MLP neurons of a small language model. Each row is named by its layer, matrix (gate and up: input weights; down: output weights) and neuron, and shows model dimensions 176-239. Each number is 200 + 20 x the weight over its row's rms, rounded and kept within 0 to 999. A neuron's up and down rows have the sign that makes its largest values positive.
Before each neuron's rows, "fires on" lists the tokens most often at its 100 highest values on Wikipedia text that the model never trained on.

fires on: "-", ",", "."
L5.gate388,205,201,177,212,195,195,184,203,230,220,194,211,179,180,215,248,193,193,235,202,233,172,203,216,191,195,201,217,220,232,227,211,251,211,189,201,190,191,215,179,192,195,203,176,193,197,204,162,193,211,174,195,199,235,233,191,222,195,209,204,193,208,229,199
L5.up388,179,210,186,226,196,215,195,176,232,175,203,187,188,213,172,175,210,234,182,161,214,179,186,187,197,177,213,210,188,178,204,163,204,160,226,209,192,216,187,216,226,243,223,215,225,165,200,225,226,193,177,194,194,206,182,194,212,225,191,212,218,234,218,178
L5.down388,222,208,206,214,222,223,199,219,192,169,232,199,203,207,208,197,177,181,162,189,181,193,220,198,226,195,167,208,165,193,171,208,170,156,215,181,210,195,197,218,180,175,215,241,163,179,213,202,169,212,205,226,209,216,217,178,175,162,180,191,220,167,226,176

fires on: " of", " many", " six", " several", " certain", " or"
L4.gate210,232,252,235,208,221,212,160,179,218,181,194,189,167,184,206,207,155,183,189,228,196,200,184,223,214,186,216,236,217,161,195,182,208,200,167,180,209,192,209,212,196,184,187,199,205,204,176,161,207,199,205,176,194,210,173,208,193,168,184,182,220,202,196,209
L4.up210,203,190,194,228,179,185,208,196,199,206,180,167,159,208,167,179,210,219,185,212,177,196,216,192,222,156,199,210,190,159,196,197,206,176,197,197,219,214,182,202,220,174,215,169,216,202,212,171,230,184,195,190,250,206,199,203,199,170,189,219,206,225,192,231
L4.down210,180,216,242,199,220,178,196,194,202,232,205,197,198,201,211,235,235,160,207,210,212,192,225,199,202,183,168,182,201,224,175,184,173,185,194,217,218,190,210,158,182,218,230,230,229,194,181,197,177,214,194,173,185,214,210,173,199,172,172,191,179,170,233,179

fires on: "ly", " also", " m", " sw", " minutes", " a"
L8.gate615,213,205,196,158,207,193,236,182,221,221,187,211,223,151,205,192,186,179,192,179,208,193,201,215,205,219,185,212,209,191,216,200,217,200,167,228,188,207,206,182,195,146,227,168,173,201,195,213,215,156,188,187,200,208,199,203,196,189,214,211,212,217,178,168
L8.up615,217,176,239,199,205,224,197,212,219,187,207,188,206,212,214,172,186,170,221,189,207,240,187,188,218,198,195,216,202,178,204,214,206,177,170,205,227,217,207,173,198,204,217,148,190,200,170,183,211,183,193,195,209,209,179,177,214,190,232,204,191,212,196,177
L8.down615,174,190,222,195,213,173,157,176,192,203,237,173,174,226,184,211,221,216,210,221,188,231,179,208,245,191,243,233,208,193,225,204,189,220,222,189,187,199,202,207,184,222,200,239,236,204,166,179,173,203,190,205,206,187,202,200,189,201,169,156,189,191,221,182

fires on: " as", "ot", "f"
L8.gate136,189,224,181,201,177,200,200,214,193,184,246,224,255,204,224,201,182,206,211,205,209,173,184,210,206,204,191,209,209,225,194,235,206,213,202,199,204,186,191,179,195,209,206,178,199,196,189,203,210,193,226,196,206,209,215,187,197,182,176,203,198,227,171,179
L8.up136,189,227,193,218,163,178,203,216,185,195,203,229,218,206,196,165,215,193,172,187,235,207,178,209,179,185,208,202,199,171,218,207,209,198,192,170,202,161,191,211,196,199,204,196,231,163,219,221,154,204,210,194,226,189,204,175,211,174,194,197,179,183,172,207
L8.down136,173,210,219,200,185,218,196,172,213,206,215,226,199,166,181,199,215,208,184,192,198,168,180,206,199,231,165,173,184,211,222,202,203,191,195,215,206,206,255,138,159,189,194,224,194,181,211,217,194,187,223,228,199,198,225,211,196,199,185,207,199,202,183,189

fires on: " as", " did", " would", " results", " campaign", " won"
L5.gate60,172,222,187,162,195,174,196,205,245,191,218,234,234,184,206,183,157,206,230,204,191,245,224,186,202,218,178,207,231,191,204,220,224,208,191,193,194,204,215,184,203,209,181,182,181,186,204,178,184,175,166,193,192,195,204,206,219,205,190,181,191,223,216,176
L5.up60,189,225,224,195,199,149,191,205,203,202,201,222,216,206,187,195,202,188,236,209,227,201,165,158,181,206,191,227,218,217,183,197,233,194,181,188,213,223,187,235,205,205,230,184,198,137,215,209,179,159,190,200,193,201,211,207,230,213,177,172,196,193,214,187
L5.down60,184,188,188,214,204,231,193,194,198,215,185,180,176,199,197,226,187,214,150,202,198,153,176,241,211,212,193,174,157,193,202,185,162,215,210,192,177,177,206,207,223,173,135,215,211,256,210,198,213,231,193,193,207,220,188,210,157,183,206,181,212,197,180,235

fires on: "0", "1", "2", "5"
L9.gate578,213,211,167,213,181,186,200,216,169,225,203,232,235,195,190,183,215,207,202,206,194,169,229,203,228,211,207,193,195,179,175,183,197,217,193,194,195,199,165,177,176,220,218,208,176,186,237,203,230,203,200,227,208,213,198,243,157,202,183,180,190,167,202,187
L9.up578,207,211,157,194,180,190,183,171,180,218,201,217,222,202,181,169,235,212,211,205,226,218,198,186,219,223,210,175,174,160,185,216,212,241,192,194,195,201,207,215,172,198,207,194,188,202,239,193,228,223,176,202,195,210,184,224,214,230,220,167,229,194,175,186
L9.down578,192,183,194,183,188,190,203,173,214,234,181,205,218,167,171,152,210,190,197,163,192,202,183,189,201,215,212,169,243,229,175,163,201,208,200,211,189,198,191,199,192,169,196,198,204,191,185,203,215,227,188,177,204,180,196,178,211,187,220,197,216,196,184,201

fires on: "-"
L5.gate8,186,208,202,200,206,195,197,203,211,205,163,184,174,227,198,206,174,178,216,205,228,154,205,188,187,211,157,247,246,224,223,194,226,204,191,185,207,207,209,199,190,201,217,167,191,154,186,201,212,194,167,154,199,211,227,193,164,230,203,191,221,217,205,191
L5.up8,180,201,210,218,188,199,200,209,211,180,183,207,161,217,175,180,184,172,189,185,208,180,181,190,196,169,171,224,226,213,198,208,210,174,197,201,171,192,236,175,196,206,196,176,174,164,182,213,202,199,144,204,198,251,259,209,213,218,192,192,212,216,195,190
L5.down8,200,171,196,198,196,187,202,193,204,192,199,188,209,195,202,193,199,194,218,230,199,208,217,198,183,184,162,193,191,184,203,191,229,226,204,189,189,213,174,231,200,215,211,195,204,201,208,190,166,201,202,219,147,191,174,151,195,174,185,209,193,188,205,214

fires on: " ", ".", " and", ":", "7"
L5.gate605,212,203,210,219,180,187,199,188,215,218,233,190,168,232,169,208,210,165,203,210,198,196,202,189,222,199,191,188,235,225,207,204,204,184,168,191,191,214,162,214,160,224,213,245,196,209,186,219,219,199,217,202,219,221,184,192,205,172,229,195,220,220,190,205
L5.up605,184,219,218,192,194,186,180,191,227,213,187,194,178,238,190,200,194,209,207,203,202,190,231,163,213,190,244,192,174,207,212,163,208,193,221,173,187,191,201,212,204,205,203,192,211,178,216,185,188,182,192,204,146,239,203,253,222,201,197,214,182,223,201,197
L5.down605,191,188,178,202,188,209,202,218,218,179,275,216,194,211,217,186,230,183,218,185,198,196,179,227,220,177,173,201,195,217,167,214,197,195,177,182,215,178,192,217,176,196,166,215,225,206,172,175,230,208,201,207,221,206,180,182,203,196,186,176,224,159,215,216

fires on: " con", "am", " Con", "r", "on", "our"
L9.gate581,194,225,180,202,238,189,175,211,205,239,193,203,196,213,234,189,219,192,217,191,204,227,188,173,169,200,162,222,182,211,247,199,172,210,190,217,216,191,177,236,178,193,185,188,213,174,180,179,192,183,229,198,187,207,178,151,184,230,195,181,231,186,219,186
L9.up581,207,202,187,183,187,185,208,214,246,200,209,174,206,222,184,191,189,194,234,174,207,162,185,214,207,219,211,215,212,207,206,164,209,225,199,176,192,176,186,192,235,216,214,224,179,183,231,200,216,205,206,184,197,226,169,175,179,209,212,187,200,159,191,170
L9.down581,192,203,188,238,217,202,182,202,178,194,168,184,180,194,179,178,217,211,226,241,193,212,213,200,209,169,190,184,174,219,198,177,188,181,229,223,225,201,198,235,195,204,212,203,195,194,238,222,216,220,178,244,201,229,206,182,180,237,169,223,170,206,251,232

fires on: ":", "-", "|"
L8.gate604,197,200,165,181,236,173,191,224,207,218,207,226,194,175,198,168,233,199,224,171,194,194,219,208,176,226,192,193,227,231,181,219,233,188,189,153,206,192,221,206,212,177,212,226,177,216,167,188,223,193,187,213,219,244,226,222,208,148,158,213,219,220,215,226
L8.up604,202,187,185,229,211,195,176,182,172,178,190,184,210,212,177,147,186,199,206,203,246,213,195,206,200,177,213,228,233,189,221,210,213,187,208,200,201,222,209,183,191,186,206,183,191,183,203,210,201,175,197,184,198,189,193,226,208,192,151,211,178,191,233,182
L8.down604,208,192,221,212,197,192,192,209,217,183,191,205,197,200,229,153,167,194,215,173,174,217,195,167,182,168,194,225,199,138,173,204,178,204,203,217,257,211,215,201,174,185,186,219,181,179,207,226,175,198,218,178,162,221,208,197,202,200,200,156,228,179,186,220

fires on: "7", "6", "3", "0", ":", "5"
L5.gate266,193,200,177,212,159,192,180,225,182,216,216,171,207,198,189,221,199,184,193,167,211,207,200,198,200,198,217,239,221,209,202,189,203,220,156,177,171,210,187,242,173,198,206,219,208,219,232,194,201,204,135,208,230,246,180,192,187,206,216,186,231,188,187,182
L5.up266,220,189,210,205,166,199,132,205,231,244,210,208,207,232,195,181,229,212,200,213,220,206,223,178,214,196,229,193,166,221,206,212,187,222,159,161,185,210,199,211,202,229,208,225,220,208,221,175,226,213,182,205,176,163,201,204,217,177,207,194,186,200,177,193
L5.down266,194,192,207,188,234,206,180,171,197,196,233,242,173,178,215,168,188,208,187,215,158,187,183,217,180,231,211,169,198,198,199,194,181,196,219,241,196,215,192,181,210,216,184,206,196,185,171,210,161,202,213,196,211,231,199,228,185,224,194,174,165,195,214,184

fires on: " a", " most"
L9.gate451,183,234,186,159,207,177,184,213,202,198,195,202,232,202,189,227,233,206,195,189,232,204,191,237,204,190,237,226,176,191,198,184,244,233,160,205,196,203,198,172,191,187,197,204,173,211,189,200,183,179,188,175,176,208,180,183,213,218,198,215,186,199,185,158
L9.up451,190,224,215,212,207,183,183,193,242,155,180,190,190,199,219,181,218,180,156,203,238,191,178,217,203,207,182,191,206,149,232,203,189,206,181,236,196,175,190,173,206,203,211,176,210,185,176,207,211,162,180,211,208,181,161,203,191,206,184,209,182,174,190,230
L9.down451,164,229,203,203,233,189,213,231,186,189,209,196,189,206,171,217,215,227,233,172,202,218,223,171,198,170,212,229,237,174,213,221,172,174,177,237,193,186,190,190,216,232,191,167,170,199,195,222,194,181,218,231,186,207,169,202,198,197,180,193,210,199,222,212

fires on: "S", "in", " Dis", "our", "at", "ort"
L7.gate629,217,171,204,212,220,226,225,195,203,214,212,159,206,236,195,194,180,219,210,205,181,191,202,188,230,192,212,195,180,209,200,214,173,150,215,195,221,207,235,160,197,227,235,177,177,160,199,215,180,193,198,201,206,213,231,170,172,238,222,197,215,204,211,234
L7.up629,224,207,238,201,182,212,196,211,194,213,207,182,205,261,233,220,216,203,226,205,167,198,220,224,194,206,208,202,221,196,209,210,215,197,192,214,194,214,181,195,159,177,193,211,176,187,209,199,203,182,198,224,185,186,226,216,203,227,222,210,224,200,190,227
L7.down629,202,173,209,188,167,205,193,177,171,186,198,214,173,196,183,200,190,164,197,176,207,165,187,200,213,206,182,235,216,230,178,198,217,213,183,226,211,209,168,182,203,168,194,203,213,197,155,223,186,226,181,176,197,182,207,167,184,190,213,159,171,209,219,187

fires on: "t", "w", "p", "m", "f", "qu"
L7.gate88,213,160,184,214,176,205,185,219,194,221,214,216,218,206,203,204,195,239,197,191,215,197,183,185,225,204,220,191,211,172,203,206,231,235,242,170,196,228,151,196,220,171,230,217,209,253,181,198,186,201,182,204,209,169,222,179,180,244,192,228,205,214,205,219
L7.up88,199,216,201,203,213,184,208,197,238,164,211,212,176,204,179,179,194,226,209,221,200,206,182,218,188,234,212,189,228,205,192,182,219,209,204,234,150,195,198,214,164,211,155,212,232,233,176,160,220,241,208,241,212,196,167,201,224,212,184,207,226,220,222,215
L7.down88,214,195,219,179,199,190,207,209,196,193,187,183,253,219,231,194,200,198,234,184,179,205,234,215,221,155,188,190,190,197,184,215,212,197,209,184,202,174,176,196,193,195,194,173,185,212,210,192,189,198,180,209,206,213,202,164,208,209,178,204,168,197,182,201

fires on: " con", " Con", " law", "Con", "nt"
L5.gate188,185,184,169,188,236,148,185,221,199,219,206,196,237,224,191,199,218,206,178,164,182,222,196,147,179,184,202,230,200,263,187,177,201,213,192,214,220,202,226,206,205,214,219,175,167,177,195,201,227,208,225,198,201,243,203,213,228,208,207,177,205,166,190,175
L5.up188,201,164,210,209,195,160,205,239,191,162,151,213,198,225,185,200,183,233,250,196,223,201,191,218,185,217,212,236,204,237,168,175,218,219,244,212,186,186,209,203,191,195,199,196,213,181,186,185,234,217,176,204,196,193,216,212,210,186,211,192,190,181,179,194
L5.down188,217,204,210,221,183,224,213,200,204,178,188,196,170,230,230,178,152,173,226,233,207,215,201,221,201,193,202,200,222,189,183,219,222,227,218,160,183,200,187,200,191,203,199,219,207,185,235,238,220,221,160,223,209,192,228,177,175,195,182,245,164,213,221,206